{"n_layer": 13, "d_model": 384, "n_head": 3, "n_kv_head": 3, "head_dim": 128, "d_mlp": 1536, "vocab_size": 18235, "activation": "gelu", "norm": "layernorm", "norm_place": "pre", "norm_eps": 1e-05, "positions": "alibi", "qk_norm": false, "attn_scale": 0.0884, "bias": "all", "tie_embeddings": true, "parallel_block": false, "extras": ["capped logits"], "init": "normal", "init_std_qkv": 0.0279, "init_std_o": 0.00548, "init_std_up": 0.0279, "init_std_down": 0.00548, "optimizer": "muon", "lr": 0.00157, "lr_mult_o": 0.635, "lr_mult_down": 3.0, "beta1": 0.9, "lr_head": 0.0135, "grad_clip": 2.0, "warmup_steps": 200, "schedule": "wsd", "decay_fraction": 0.594, "decay_shape": "square", "final_lr_fraction": 0.0, "batch_tokens": 131072, "seq_len": 384, "doc_mask": true, "train_tokens": 698200000, "steps": 5327, "dataset": "wikipedia_en"}
MLP neurons of a small language model. Each row is named by its layer, matrix (up: input weights) and neuron, and shows model dimensions 256-383. Each number is 128 + 24 x the weight over its row's rms, rounded and kept within 0 to 255.
After each neuron's rows, "fires on" lists the tokens most often at its 100 highest values on Wikipedia text that the model never trained on. A number after a token or word is its count.

L5.up881 [118 129 126 137 131 104 179 104 102 132 100 134 153 123 112 140 144 114 117 150  98 140 126  95 149 145 147 134 147 149 124  95 111 126 115 129 124 154 120 123 152 113 122 160 106 139 114 106 159 137 133 126 104 146 116 151 117 125 113 143 128 138 159 126  91 128 165 166  98 148 132 113 179 126 132 133 104 142 130 143 156 144  97  90 146 139 101 119 127  89 114  90 152 125 120 192 138 127 181 110 104 157 103 115 138 154 156 114 144 114 125 145 117 125 123 137  91 114 119 127 113 145 108 113 164 119 113 160]
fires on: " " 67, "\n" 11, " |\n" 5, "|" 4

L4.up1138 [142 117  84 128 102 126  97 100 108 108 148 143 126 169 115 154 144 118 112  89 108 186 135 113 140 141 147 107  95 149 121 136 158  95 149  96 120 119 132 127  87  76 140 120 144 113  95  91 140 114 150 146 135 137 103 121 141 121  96 147 132 120 163 121 107 107 148 112  99  94 139 123 106 119 103 145 139 120 119 144 177 142 153 140 142  97  91 118 101 126 183 108 155 135 142 147 144 120 104 139 144 140 138 145 137 146 129 112 123 122 128 125 142 114 148 105  55 112 171 107 103 150 140 126 125 159 132 155]
fires on: "," 56, " (" 5, "chel" 4

L4.up1398 [140 107  99 132 151 168 116 129 123  99 113 115 112 116 140 159 123 116 150 140 142 131 113 144  87 102  87 134 104 118 116 132 124 136 156 101 160 134 168  96 172 106 154  84 138  85 103 121 102 105 165 167 159 108 165 146 165 114 153 119  97 152 135 123 183  81 107 149 111 130 102 135 146 132 150 116 139 135 107 124  84 109 160 129 138 123 122 136 119 130 129 129 104 190 130 151 152 162 160 126 149 137 147 125 182 118 130 117 161 124 149 117 122  96 140 141 122 123 119 139 159 149 120  92 147 127 132 132]
fires on: "st" 16, " back" 16, "th" 15, " part" 8, "nd" 5

L4.up361 [131 141 104 113 148 156 102 159 126 144 106 144 150 107  70 154 131 118 147 132 174 103 146 124 137 123 103 134 104 106 161 104 136 107 138 112 108 158 167 123 137 135 123 108 165 111 118 102 101 118 120 140 137 126 115  99 150 103 143 105 103 162 145 135 160 120 186 144 131 146  88 139 139 111 118 159  66 126 150 117 108 115 117 162 117 154 131 117 138 165  73  88 150 120 116 143 145 142 121 133 161 120 146 128 126 103 152 146  95 136 117 118 139 114 122 142 151 129 162 116 153 116 133 136 109  77 137  87]
fires on: " and" 36, " to" 29, " Role" 5, " |\n" 4, " (" 4

L4.up1506 [161 110 162 124 133 113 127 171 138 137 182 113 118 151 126 159 107  78 112 148 107 124 100 155 141 166 131  79 116 116 137 135 154  73 101 134 132 137 132 155 134 124 115  99 143 160 132 161 117 126 143 169 108  92 135 108 143  86 153 128 106  98 149 126 118 111 138 183  81 137 105 132 142 135 147 134 119 140 164 156 137 129 118 113 114 142 111 117 153 144 123 187 111 151 122 133 159  93 145 100 125 120  90 115 126 169 165 107 128 177  93 112 138 106 144 149 100 105 143 131 101 123 127 119 128 118 139 124]
fires on: "19" 31, "20" 14, " of" 9, " " 4, "." 4, " and" 4

L5.up327 [112 131 104 126  98 138 157 116 120  95 155 128 138 122 151 142 122  78 128 122 156 172 163 101 116 179  79 114 136 152 132 143 107 134 130 115 126 157 153 127 138 138  87 142 160 146 122 119 166  96 133 118 127 115 103 120 160  89 125 108 127 108 155  93 158 103 179 155 120 124 114 142 143  94  85 132 149 162 139 139 148 124 114 129 158 148 143 128 140 138 101  94 117 127  65 162 166 108 145 112  81 126 168 139 136 152 118  79 128 110 141 117 129 111  98 135 136 157 130 141 124 124 127 142 114 124 161 105]
fires on: "," 60, " " 15, "." 13, " from" 4

L5.up649 [ 91 129 102 150 113 146 119 122 149 165 114 190 116 154 133 147 105 137 131 147 160 126  90 127 119  98 165 156 140 157 106  92 105 112 120  96 151 147 146 137 103  95 135 138 114 171 148  58 127 104 136  77 128 115 120 114 116  88 137 143 116 150 146  89 129 144  89  75 130 108 149 154 139 123 127 138 165  97 102 117 104 128 123 162 146 111 153 153 177 140 171 145 153 153  98 123 127  77 137 107 116 118 120 144 144 134 108  95 157 133 126 168  94 115 153 132 120 141  70 167 166 141  98 137 171 154 152 125]
fires on: " and" 35, "," 29, " or" 8, " (" 4

L4.up1417 [145  82 138 186 134  89 135 139 125 124 144 161 140 119 162 101 109 122  93 108 154 150 153 142 126 159  65 147 160 140 157 102 102  88 107 125 148 119 140 101 124 108 123 125 151 142  65 155 105 171 132 148 137 105 116 129 110  72  91 113 172 138 128 126  97  93 125 150 137 134 108 120 160  95 136 173 154 122 158 137 193 151 137 143  94 130 124 125 153  95  73 106 169 112 187 139  74 101 137 132 144 163 156 105  85 143 105 143 134 136  97 122 134 131  77 172  93 116 124 118  83 117 134 112 175 108 146 112]
fires on: "," 53, " of" 6, " was" 4, " (" 4

L4.up1147 [168 133 163 142 101 143 142 107 165 124 128 108 112 134 132 113 113 122  85  84  90 130 117  88 131 109 169  88 122 133 139 119 110 119 154 147 107 133 128  96 121 143 197  82 105 138 120 118 116 149 122 168 168  98 136 126 138 117 145 118  99 120 132 139 160 102 115 143  86  86 146 122 145 129 125 154 160 144 122  91 140 132 107 123 125 134 141 128  96  93  89  99 124 144 129 127  85 153 169 123 121 118 163 100 126  91 129 128 143 119 147 114 110 132 127 105 151  94 135 135  91 116 151 163 137 139 159  91]
fires on: " as" 18, " but" 10, " As" 8, "is" 5, " other" 5, " non" 4

L4.up1160 [157 120 118 127 132 136 118 163 149 116 110 161 151 138 147 129 141 169 117  98 148 146 131  87 151 168 120 126  86 150 135 111 149 109 158  66  97 157 141 113 122 130 133 119 133 165 121 120  78 146 138 161 135 140 150  89 137 116 112 176 189 153 128 162  97 107 150  90 103 157 114  84 140 137 123  93 139 152 150 132 154 118  91 118  90 145 130 148 143 163 120 146  97 117 113 176 125 136 137 149 135 141 181 103 105 144 120 131 139 105 123 112 168 130 120 104 169 140 115 125  80 161 138  84 149 192 124 144]
fires on: "," 38, " (" 17, " |" 15, " " 7, "20" 4

L4.up28 [121 149 119 164 150 133 122 133 138 161 170 220 103 147 121 130 148  91 104 143 141 136 134 143 102 117 128 148 116 157 123 111 120 145 128 142 121 158  78 129  91 136 152 137  99 134 122  83 126  94 124 107 124  91 111 135 152 131 124 161 135 104 114 113 162 123 118  91 136 148 137 150  96 120 133 201 151 139 136 133 149 107 146 147 159  97 152 132 165 109 167 101 115 122 106 143 150 141 113 112  98 108 101 172 128  75 126 105 125 123 163 154 100  99 184 127 111 136 148 178 118 131  89 136 134 112 141 138]
fires on: " " 91, "c" 7

L5.up450 [132  99 103 118 136 108 114 111 122 146 165 163 122 123  68 152  46 164 144  87 157 125 153 176  96  99 100 128 136 113  91 130 156  92 137 134 120 133 130 149 125 107 142 136 119 125 132  75 114 167  73 140 143 140 137  80 128 171 117 161 139 125 102 108 119 173 133 155 143 128  97 126 173 132 134 133 140 121 144  99 162 112 101 119 138 143 164 114 136 124 128 137  98 184 163 138  65 111 158  99 140 118 140 153  87 146 116 139 160 148 116 139 154 161 130 149 104 131 144 151 115 150  86 121 105 116 142 158]
fires on: " of" 35, "0" 23, " million" 6, " " 5

L4.up462 [ 80  71 132 117 126 130 130 152 126 138 139 144 158 111 134 173 115 104 158 128 114  96 187 155 174  77 117 144 135 136 146 131  77 139 155 134 110 104 152 176 118 161 108 140  70 132 143 150 122 141 135 156 177 101 116 144 102 123 121 121 122 129 156 118 123  94 136 138 132 131 103 127 127 133 159 124 146 179  99  98 112 139 143 125 103 142 158 138  86 160 134 114 138 146 140 157 111 111 134 168 144 178 105 138 114 115 119 113 152 173 147 115 112 108 100  82 161 137 130 120 105 153  97 120 144 108 138 116]
fires on: " and" 25, " that" 16, " has" 16, " have" 15, " had" 12, " which" 12

L5.up1278 [135 119 105 134 155 141 138 110 136 122 102 123  84 127 121 152 131  82 161 139 128 158 126 144 130 125 112  88 175 122 131 160 156 134 130  85 120  57 118 168 117 125  87 114 106 138 141 102 112 136 118 146 148  99 176 114  91 146 110 160 102  97 164 167  99 127 140 151 154 133 107 164 107  98 169  95 112 116  98  95  92 155  84 159 138 137 145 119 188 171 123 136 127 158 129 125  93 134 179 128 107 146  86 161  98 157 122 132 123 122 158 159 129 123 102 146 166 120 118 159 138 130 159 115  77 121  98 160]
fires on: " and" 25, " to" 25, " |" 14, ":" 10, "-" 7

L4.up743 [150 119 141 126 129 115 145 112 120  95 144 117 114 147 159 161 135 134 124 135 122  90 131 147 116 131 180 162 133 177 131  84 144  92 142  86 129 155 158 118 146 133 116 105 111 105 179 117  85 135 136 120 109 120 118 117 141  94  92 147 123 122 100 111 145  87 118 101 103 162 145 115 118 156 163 115 140  98 121 117 137  75 142 139 118  77 156 180 109 131 108 131 115 107 104 138 141 142 142 138 163 141 127 119 104 164 140 165 102 127 119 141 132 148  94 124 166 142 114 129 146 165 149 120 136 135 165 125]
fires on: " " 86, "20" 6

L6.up922 [141 124 115 110 166 175 141 113 128 112 156 173 107  98 115 136 146 151 133 124 171 116 134 101 154 115 134 120 112  97 108 130 124 119 122 113 138 127 104  92 140 135 122 106 125  96  80 123 163 139 142 132 107 121 156 138 116 157  97 119 139 159 103 121 107 134 106 156 151 140 134 127 147 164 135  82 109 194 113 140  92 128 139 156 126 128 109 130 132 113  94 107 144  78 134 157 147 108 110 110 127 129 122 161  96 100 138 120 136 185 111 105 145 133 124 162 119 106 143 114 153 143 160 115 100 123  78 130]
fires on: "2" 27, "3" 13, "1" 7, " life" 4, " career" 4

L4.up143 [113 122 118 130 139  94 122 111  95 140 146 138 127 176  91 178 104 108 166  98 132 129 132  92 110 112 103 161 112 138 127 135 137 122 144 176 144 142 123 118 109  97 131 156 106 174  95 118 154 169  79 152 142 106 135 121 128 138 114 112 189 116 117  88 102  86  82 158 128 135  70 117 132 152 160 111 143 150 121 132 157  94 138 118 138 155 120 143 140 169 144 130 182 150 132 128  94 127 129  88 113 141 103 121 139 144 108 138 163 140 176 135 114  86 127 127 169 149 112 116 121 144 138 157  96 120 124 145]
fires on: "0" 49, "est" 4, "90" 4

L4.up368 [106 175 158 138 211 137 176 111 159 112 147 115 123 152 130 129 170 172 131  89 135 128 129 112 148 128 118 160 147 112 112 116 132 145 109 143 108 153 141 123 139 128 138 122 104 123  84  89 159  76 109 125 172 148 136  88 154 122 132 181 127 111 109  90 156  67 146  87  97 154  79 158 102 144 145 162 107 118 133 134 158 119 140 118  99  88 162 127 150 172 114 129 112 112 130 143 154 130  94 137 117 140 184 118 101 144 112 126 138 116 131  95 148 115 116 123 126 126 117  98  77 114 109 101 148 107 148 115]
fires on: " " 29, " to" 24, "," 14

L7.up1238 [118  91 128 115 158  78 133 127 185 150 113 120 129 136 112 104 115 124 153 121 144 129 118 102 104  73 122 172 111 144 111 132  65 149 126 136 151 114 133 116 172 124 146 125 130 122 136 137 177 147 115 150  86 104 138 145 120 154 124  88 161 144 148 123 101 124 156 168 139  96  59  94 145 109 136 108 115  98 119 106 133 112 146 167 141 146 167 164 143 125  82  92 136 158 175 120 125 145 141 104 159 143 128 150 122 146 115 139 119 127 106 135 136 109 156 121 127 148 106 141 103 141  70 121 106 101 133 142]
fires on: "0" 25, " J" 21, "J" 12, " Ju" 6, " Gr" 4

L6.up1532 [150 168 126 125 121 153 113 132 138  92 156 206 149  95 142  80 135 142 135  92 154 125 180 105  95 152 105 111 152 141 132 156  42 144 134 173  46  78 117 155 117 124 127 128 129 108 154  98 165 149 116 118  94 136 157 105 117 125 126 130 170 132 127 123 128 155 104 105 111 147 182 133 160 129 115 130 123 107 110 122 158 147 135 135  82 161 131 135 158 138 159 161 123 169  72  74 118 132  94 136 165 145 108 164 132 143 113 124 111 108 164 147 132 124 118 152 163 130  97 133 140 178  84 116 116 111 132 136]
fires on: " New" 27, " South" 15, " West" 9, " |" 6

L5.up1416 [150 119 121 133 103 119  97 135  82 144  94 134 141 123 125 108 106  94 142 114 167 152 128 112  99 165 122  95 100 103 124 142 117 142 165 131 158 130 150 161 143 140 130  75 111 100 158  91  88 117  87 163 138 136 142 127 149 128 142 102 140 119 146 126 168 105 153 107 177 118 102  59 112 138 133 148 111 135 136 117 125 127 116 120 169 108 106 164 107 171 102  90 142  74 151 127 132 122 114 144 103 166 123 155 109 100 129 121 117 113 103  95 123 131 144 123 116 167 123 130 116 129 130 109 125 152 107 115]
fires on: " |" 42, "," 12, "–" 10, " the" 9

L5.up356 [111 157 125 123 140 100 105 115 163 114 101 134 125  97 134 120 145 140 141 109 142 129 165 113 152 147 121 170 132 153  93 136 147 150 139  85  71 107 125 130 166  98 127 153 162 172 106  82 130 124 106 120 183 119 139 121 159 147  68 158 120  94 147 155 126 141 145 120 143  96 141 129 131 102 160 116 126 160 112 123 157  95 152  94 106 153  88  79 103 118 143 158 103 162 117 175 125 134 109 152 109 134 146  80 135  83 114 119 107 205 117 112 127 116 161 123 174 119 148 139 115 118 145 120 146 132 115 149]
fires on: " " 52, "20" 13, "19" 10, " June" 4

L5.up178 [ 90 100 136 119 162 121 150 155 137 162 150 127 142 106  57 126 119 127 118  87  90 100 151 129 158 106 138 154  95 136 116 140 145 120 143 178 130 119 104 101 149  96 143 154 156 133 111 146 134 147 174 124 128 125  90 127 107 135 137 147 135 147 138 128 129 107  81  70 111 145 168 158 126  87 130 129 113 102 129 139 141  95 132 146 113 142 160  97 155 103 149 158 129 152 124 109 141 114 128 131 125  98 148 151 158 129 126 118 144 144 116 128 129 106 170 178 177 163 135 154 113 154 101  80 122 160 135 136]
fires on: " " 91

L5.up691 [138 104 125 115 101 119 124  85 110 157 139 124 140 145 157 143 163 126 110 123 121 136 110 134 103 109 141 156 163 163 151 101 110 145 132 113 120 107 141 108 103  81 139 119 134 119 150 112 137 135 125 135 126 123 118 137 144 127 111 127 152 150 152 113 145 100 146  95 107 151 148 149 143 124 117 216 138 132 129  77  89 106 112 128 111 136 131 150 158 108 123 143 137 131  89 114 128 159  91  83 145  99 164 147 142 167 101 105  92 176  74 156 123  99 137 103 155 109 138 149 120 149 119  91 175 140 126 139]
fires on: "," 22, "00" 19, " (" 16, ")" 5, "." 5, "5" 4

L7.up116 [169 110 138 133  96 150 149 174 118  78 104 115 152  91 111 115 117  63 118 152  90 116 143 137  80  99  97 143 141 149 164 108 124 127 144 129 105 195  70 121 140 139 134 116 118 153 137 131 116 153  89 152 113  93 149 130 131 149 109 136  83 125 153 127 106 148 166 130 144 129 150 125 132 128 160 164 100 127 136 152 114 148 147 139 140 121 165 110 123 102 148  90 122 139 153 176  96 149 177 152 150 102 144 108 141 133 128 124 116 156 146 159 103 132  96 117  77  90 125 153 128 130  87 147 140 109 140 133]
fires on: " " 25, " (" 13, "\n" 12, "avel" 4

L6.up423 [151 119 132 126 147  83 127  80 120  84  82 137 154 116 134 153  90 135 137  80 154 123 111 105  90 191 112 164 130 120 123 115 165 109 126 100 110 171 116 146 135 125 107 152 142  72  85 155 170 107 148 146 152 105 128 104 113 115 109 108 125 113 122 147 159 163 131 110 117 154 153 106 153  85 114 177 143 149 126 139 124 172  93 134 114 121 132 154 122 136  93 142 135 128 137 124 156 109  98 124 149 144 126 152 100 138 130 152 131 189  96  98 113 163 138 163 137 124 125  93 101 137 112 141 185  77 138 145]
fires on: " (" 47, " on" 25, "," 13, " under" 4

L4.up1077 [142 129 110 178  85 113 132 127 129 142  94 131 121 145 135 179 133  99  98 136 152 159 155 126 112 116 145 173 104 112 163 103 139 129  99  94 137 141 171 112 123 103 164  93 152 136 145 128 122 141 147 114 135 129 132 120 116  94 149 113 125 104 138  84 156 128 172 137 157  75 105  96 102 128 168 149 135 129 112 120 155 192 158 137 113 156 113 143 106 161  90  84 125  80 130 129 164 133 105 119 123 107 153 139 113 113 122 156 169 175 103 123 141 118 152 135 157 133  71  98 133 103 119 126 109 114 102 130]
fires on: "," 34, ")," 8, " " 8, " he" 6, " which" 6

L5.up1014 [114 100 112  88 134 105 140 156  94 108 185 124 126  85 110 160 115 103 106 166 146 152 108 114 118 183 131 121 140 131 140 102 109 136 109 150 148 136 137 149 178 101 111 132 101 137 130 128 111 105 150 130 160 119 137 114 159 104 138 158 113 123 134 152 147 132 140 153 169 107 160 163 125 139 144 121  95  86 123 145 150  95 164 126 100 144 137 128 141 144 102 158  84 101 138 167 117 104 117 151 128 162 125 124 113 116 155 112 117 174 138 133 100 134 131 146 155 154 137 159 113 106 130 138 121 148 116  91]
fires on: "," 44, " " 23, "19" 8, "-" 7, "S" 7

L5.up470 [143 108 163 115  87 111 105  94 112 147 144 118 100 117 131 106 158 148 168 187 139 111 145 116 157  96 122 155 129 181 150 167 102 121 186 107 111 139 177 104 159 145 139 102  86 121 111  91 151 146 118 128 131 119 129 153 141 121  86 110 134 124 102 136 102 129 118 107 135  79 143  98 140 130  97 125 113 143 132  99 121  99 115 164  94 133 119 130 142 135 143 126 119 140 123 104 139 147 177 126  93 112 151 147 121 110 111  95 102 167  98 152 157  68 124 113 133  88 148 115 132 154  84 147 112 152  98 100]
fires on: "," 54, " and" 15, ";" 12, ":" 5, " (" 5

L5.up2 [108 147 144 107 151 166 163 134 129 129 141 141 103 121 128 169 110 139 166 101 147 152 128 134 129 122 140 131 138  95 105 109 136  88 131 123 132 135 114 133 113 144 109 140 117 143  93 109  92 100 150  96 135 118  99 117 109 116 144 159 113 117 147  98 124 139 135 179 123 142 111 142 107 111 122 121  90 117 114 126  81 127 118 104  93 144 193 132 109 147 123 119 117 155 164 156  79 130 169 179 136 134 118 138  82 101 108 130 121 140 125 142 124  92 124 128 122 121 141 144 126 142 158 116 127 104 132 145]
fires on: "0" 20, "00" 17, " " 11, " and" 9, " organ" 5, "ac" 4

L5.up70 [128 124 106  91 132  81 121 127 178 128 120 132 117 101 149 114 126 103 133 120 140 156 112 113 128 158 126 144 103 123  88 126 104 104 127 137 133 180 104 132 137 156 106 162 113 163 171 142 102  97 134 135 137 143 131 116 108 106 138 126 112 114 167 142 133 122 142 148 119  91  93 128 152 113 139 109 118 148 149 139 160 116 120 154 166 133 126 133 118 128  92 166  94 135 110 122 137 160 108 152 119 159 156 132 131 149 140 116 114 135 154 135 151 162 105 177 117 136 101  96 105 154 171 142 152 152 139 128]
fires on: " " 42, "a" 7, "born" 7, "," 4

L6.up1374 [107 110 122 148 146 114  95 112 123 136 162  99 116 163 130 145 140 123  97  96 138 120 112 129 131  87 139 123 172 100 130 106 111 149 140 102 131 125 140 128 123 160 106 156 134 151  89 117 155 113  90 122 144 108 163 148 110 130 151 117 155 132 130 139  85 146 148 124 123 145 138 140  94  98 112 154 116 212 131 114 103 126 138 165 125 181 101  78 126 137 107  90 139 136 113 103 135 135 153 144 169 171 120 101  90 144 143 123 100 163  84 131 117 115 139 145 102 109 113  92 129 153 135 151 136 102 106 109]
fires on: " and" 54, "ev" 6

L7.up174 [136 151  70 111 156 117 134 120 133 131 105 135 135  99 101 163 129 175 117 118 126 153 125 138 154 112 101  89 145 168 129 104 157 128 128 120  96 114 122 114 132 106 146 131 140  98  95 109 119 174 142 114 153 132 106 150 142  92 129 123 142 105 203 138 138 129 160 100 147 137 123 120 115 121  99 143 117 130 119 185 139 140 118  97 163 109 160 162 153  83 120 106 143 126 126 144  89 133 132 133 110  95 133 153 100 141 119  99 116 135 122 132 150 117 122 150 106 129  70  90 127 135 119 119 133 195 127 119]
fires on: "," 26, " (" 9, " to" 9, ":" 8, "(" 5

L5.up1183 [126 123 132 104 113  91 143 115 150 165 129 148 145 135 113 187  84 128 133 144 123 131 127 117 129 119 151 135 132 146 109 113 150 143 134  46  82 133 159 117 140 144 114 117 103  87 103 120  97 163 144 183  98 149 107 148 139 132 148 128  81 145 176 145 133 155 120 147 112 103 131 106 125 125  98 131 104 113 141 108 129 146 131 157 145 139 136 161 146  84 151 131  99 122  90 101 108 111 194 157 118 124 120 148 125 161  56 157 151 108  97 183 130 181 114 155 124 110  86 121 105 108 108 128 107 129 125 163]
fires on: "," 38, " and" 30, " (" 15, " or" 5

L5.up880 [100 139 153 115 121 122 147 154 128 142 161 158 114 100 153 160  61 100 149 172 145 146 140 153 103 140 139  99 140 140 163 146 115  88 140 115 107 133 135 146 122 121  97  95 154 180 139 119  92 151 156 106 164 137 139 151 132 110 171 140 106 104 123 119 113 129 133 124 127 119 133 140 123 139 120 150 101 107 195 117  81 107 103 107 123 134  98 142 136 172 155 177 102  94 139 159 113 147 159 166 122 128 143 104 120  64 147 133 122 142 121  92 168 152 116 110 161 122 173  90  86 137 132 121 122 119 167 108]
fires on: ":" 19, " " 18, " of" 17, "|" 11, " for" 6

L6.up1405 [ 99 119 140 131 113 106  93 141 132 153 127 134 135  73  93 168  93 100 145 136 103 102 123 163 130 104 115 124 136 144 133 164 157 101 155 105 165  89 156 123 128 140  80 151 123 131 135 114 122 140 136 104 143  84 135 143 132 102 110 126 105 111 149 124 119 146 155 160 111 101 124 164  70 101  71 120  97 132 156 120 116 137 143 139 174 109 114 125 127 177 126  83 158 118 117 135 116 127 162 123 150 179 118 154 110 117 130 120 118 143  63 131 112  73 125 121 156 109 128 117 114 122 155 115 103  97 106 128]
fires on: " and" 82, " or" 11

L5.up47 [123 131 128 126 140 121 127 154 140 131 135 160 121 136 131 129 145 135 133  92 101 127 120 140 151 134 157 151 135 152 117 115 125 124 122  90 139 146  89 142 115 113 148 171 102  97 100  82 125  92 134  94 110 152 149 105 138 101 113 181 102 165 136 106 115 119 116  96  99 142 138 178 122  94 133 114 139 110 109 123 120 102 135 143 120 123 144 133 159 132 114 104 113 146 127 169 160 106 116 179 130  87 119 126 133 113 127 125  84 154 111 121 138  87 146 164 176 122 124 154 120 145 136  71 146  98 146 176]
fires on: " " 64, " (" 6

L7.up336 [ 93 134 142 125 140  96 119 131 132 117 120 127  85 114 120 139 130  94 117 131 126  78 134  79 170  82 162 106 130 132 133 109 114 119 113 163 162 155 144 113  86 155 143 140 156 101 158 149  99 122 110 148 124 134 142 163 190 104  99 156 144 143 106 123 139 125 154  83 165 107 175 125 150 127 112 116 115 102 133 108 137 103 129 135 113 151 145 128 132 157 119 157 136  79 157 149 146 157 117 177 123 143 132 187 155 168 171 125  77 132  93 111  79 117 122 144 149 110 114 133 144 111 139 151 106 100 123 108]
fires on: " to" 38, " could" 13, " should" 8, " must" 6, " can" 6

L4.up469 [ 90 114 153 190 143 137 150 177 159 120 120 114  83 118 145 141 122 103 129 133 116 170 155 125  91 148 163 138  74 111 164 107 139 119 110  90 136 132 118 150 132 141 106 118 157 131 136 119  98 140 113 114 158  98 144 134 137 146 100  97 147 141  90 106 129 119 105 142 166  50 125  83  88 141 137 110 145 112 122  77 144 107 124 132 115 103  95 151 146 142  83 132 159  92 175  96 102 106  87 137 139 121 137 125 158 149 115 120 130 124 120 148 121 110 125 125 137  84 144 153 169 148 117 154 127  78 133 121]
fires on: "," 37, " which" 24, " that" 6, " article" 5, " whom" 4

L5.up1132 [121 117 138 104 132  89 136 150 161 128 168 120 148 145  84 143 137 147 126 126 136 162 136 143 138 170 131 139 119 116 142 113 126 117  90  89 113 110 116 147 168 112 122 131 147 181 125 126 122 117 139 124 136 118 135  82 117 136 104 119 111  89 170 120  90  94 122 156 122 129 103 104 116 118 154 154 154 141 159 126  86 127 125  79 109 130 125 133 158 178 145 156 115 112 150 127 157 112 172  93 147 108  93 137 132 130 125 140 110 144 133 158 115 145 165 107 122 102 133 131 127 109 145 121 129 158  96 164]
fires on: " and" 36, "." 21, "and" 4, " " 4

L6.up692 [144 173 171 157 159 144 124 141 153 102 124 101 106 155 164  95 149 143 131 103 154 148 138 169 116 126  74 138 129 145 140 138 133 142 102 128 135 135 104 120  88 135 135  88 132 129 154 131  70 106  88 175  88 145  94 125 104 121 133 101 136 132 178 145  93 130 141 118 143 143 111  91 122 119 130  91 150 112 107 170 120 162 108 136 105 104 120 118 133 126 103  69 146 112 100 161 145  86 117  97 129 134 112 146 160 163 118 132 113 117 102  92 120 165 102 109 170 124 136 154 110 118 159 119 152 202 123 137]
fires on: " |" 52, "1" 5, " " 4, " June" 4

L6.up1157 [117 117 115 137 123 144 107 117 109  93 118 132 142 138 120 126 118 133 164 110 124 173 180  73 166 123 136 136 101 161 108 146 131 135 125 124 152 132 135 174  87 108 119 134  81 154 140 118 110 130 148 129 161 127 121 159 104  96 179 103 177 133 169 171 102  75 145 128 119 184 103 105  68  84 178 108 124 111 142 124  89  70 138  89 122 123 100 170 129 142 111 158  78 125 123 103  97 125 134 146 112 129 138 132 121 150 124  99 142 116 109 101 100 113 108 109 139 107  91 101 117  91 162 106 106 169 110  95]
fires on: " |" 54, " J" 14, " " 10, "iv" 4

L6.up255 [ 87 108  90 143 133 141 147 149 139 158 175 157 111 112 114 123 150 155 130  99 153 135 103 149 112 144 144  61 102 165  81 152  94 145 101 113  75 135 124 117 136 105 135  83 149 147 151 126 105 146 148 124 131 105 117 101 143 131 130 137 179 119 144 102 145 128 206 112 124 139 130  94 146 117 131 131 104 123 131 127 150 151 176 139 114 137 113  99 176 146  87 171  95 146 113 154 151 142 118 126 129 146 135 113 112 146 138  85 142  80 116 122 113 140 182 133 155 111  97 102 119 125 117 140 149 155 193 122]
fires on: " " 51, "pt" 4, " (" 4, "iz" 4

L5.up373 [102 119 119 119 116 110 138 134 151 123  81 100 121 169 101 193 111 161 118 162 165  87 140 156 143 141 144  80  95 110 165 121 127 123 134  81 139 103 146 144 127 126  74 168 149 119 130 126 133 102  77  95 151 131  99 117 121 116 136 121 146 102 152 128 131 150 161 147 123 132  73 140  88 104  69 162 140  85  92  65 139 114 113 118 149 115 132 126 153 140 128 128 134 153 112  96 125 164  95 156 140 136 113 124 152 114 137 118 136 125 142 130 113  83 151 139 171 104 132  90 137  79 142 145 119  92  80 131]
fires on: "." 17, ":" 15, " and" 7, "00" 5, "2" 5, "gen" 5

L7.up272 [ 97 136 137 122  83 167 124 126  93 173 130 146 156  89 103 127 116 137 128 107 119 138  99 120 100 134 148 102 155 115 115 128 127 127 150  89 146 138 106 123 128 121 138  77 118 105 148 162 120 136 121 172 140 122 176  63 130 135  91 118 103 127 150 106  78 146 111 148 142 121 127 119 153 104 124 136 153 166 152 126 144 141 156 125 114  99 135 133 128 132 129  77  90 101 110 160 132 173 109 114 150 110 120 159 118  92 128 102 122 112 131  67  88 176 141 133 128 137 173 149  85 130 105 139 127 100 113 122]
fires on: " |" 18, " in" 18, "," 10, " or" 9, " than" 8, " /" 5

L7.up969 [123 142 101 111 129 110 103 132 135 171 148 141 104 136 152 142 139 120  98 162  96 125 132 102 161 129 109 144 122 114 143 130 135 150  99 162 117 132 103 146 154 178 132 102 113 167 140 172 115 116 116 157 104  70 122 155  71 143 156 111 150 106 137 130 124 108 145 143 145 116 114 107 104 139  92 121 161 130 116 147 143 113 119 119 144 101 125 142 146 165 114 160 123 120 105 155 147 133 142  85 128 143  93 129 132 137 120  95 117  81 138 104 148  99 160 111 106 161 123 124  96 104 112 158 172 140 179 159]
fires on: "." 19, "," 19, ":" 10, " of" 4, "i" 4

L4.up1212 [155 126 111 124 110  90 177  96 112 136 147 203 140 135 132 101 160 124 129 139 105  95 121 129 141 173 139 139 131 155 113 133  96 141 124  91 152 100 153 111 107 136 153 138 153 122 146  67 136 160 171 158 106 130 130 118 139 142 124 153 122 103 125 141 104 105 183  92 133 148 134 104 114 147 136 138 122 115 113 101 124 139 116  98 157 142 111  95 135 127 146 188 129  89  74 152 140 120 176 145  66 140 125 107  81 133 155 141 119 143 116 122  87 153 122 113 137  99  94 104 106 106 117 135 178 138 128 108]
fires on: " " 30, "19" 20, "20" 13, "–" 11, "|" 4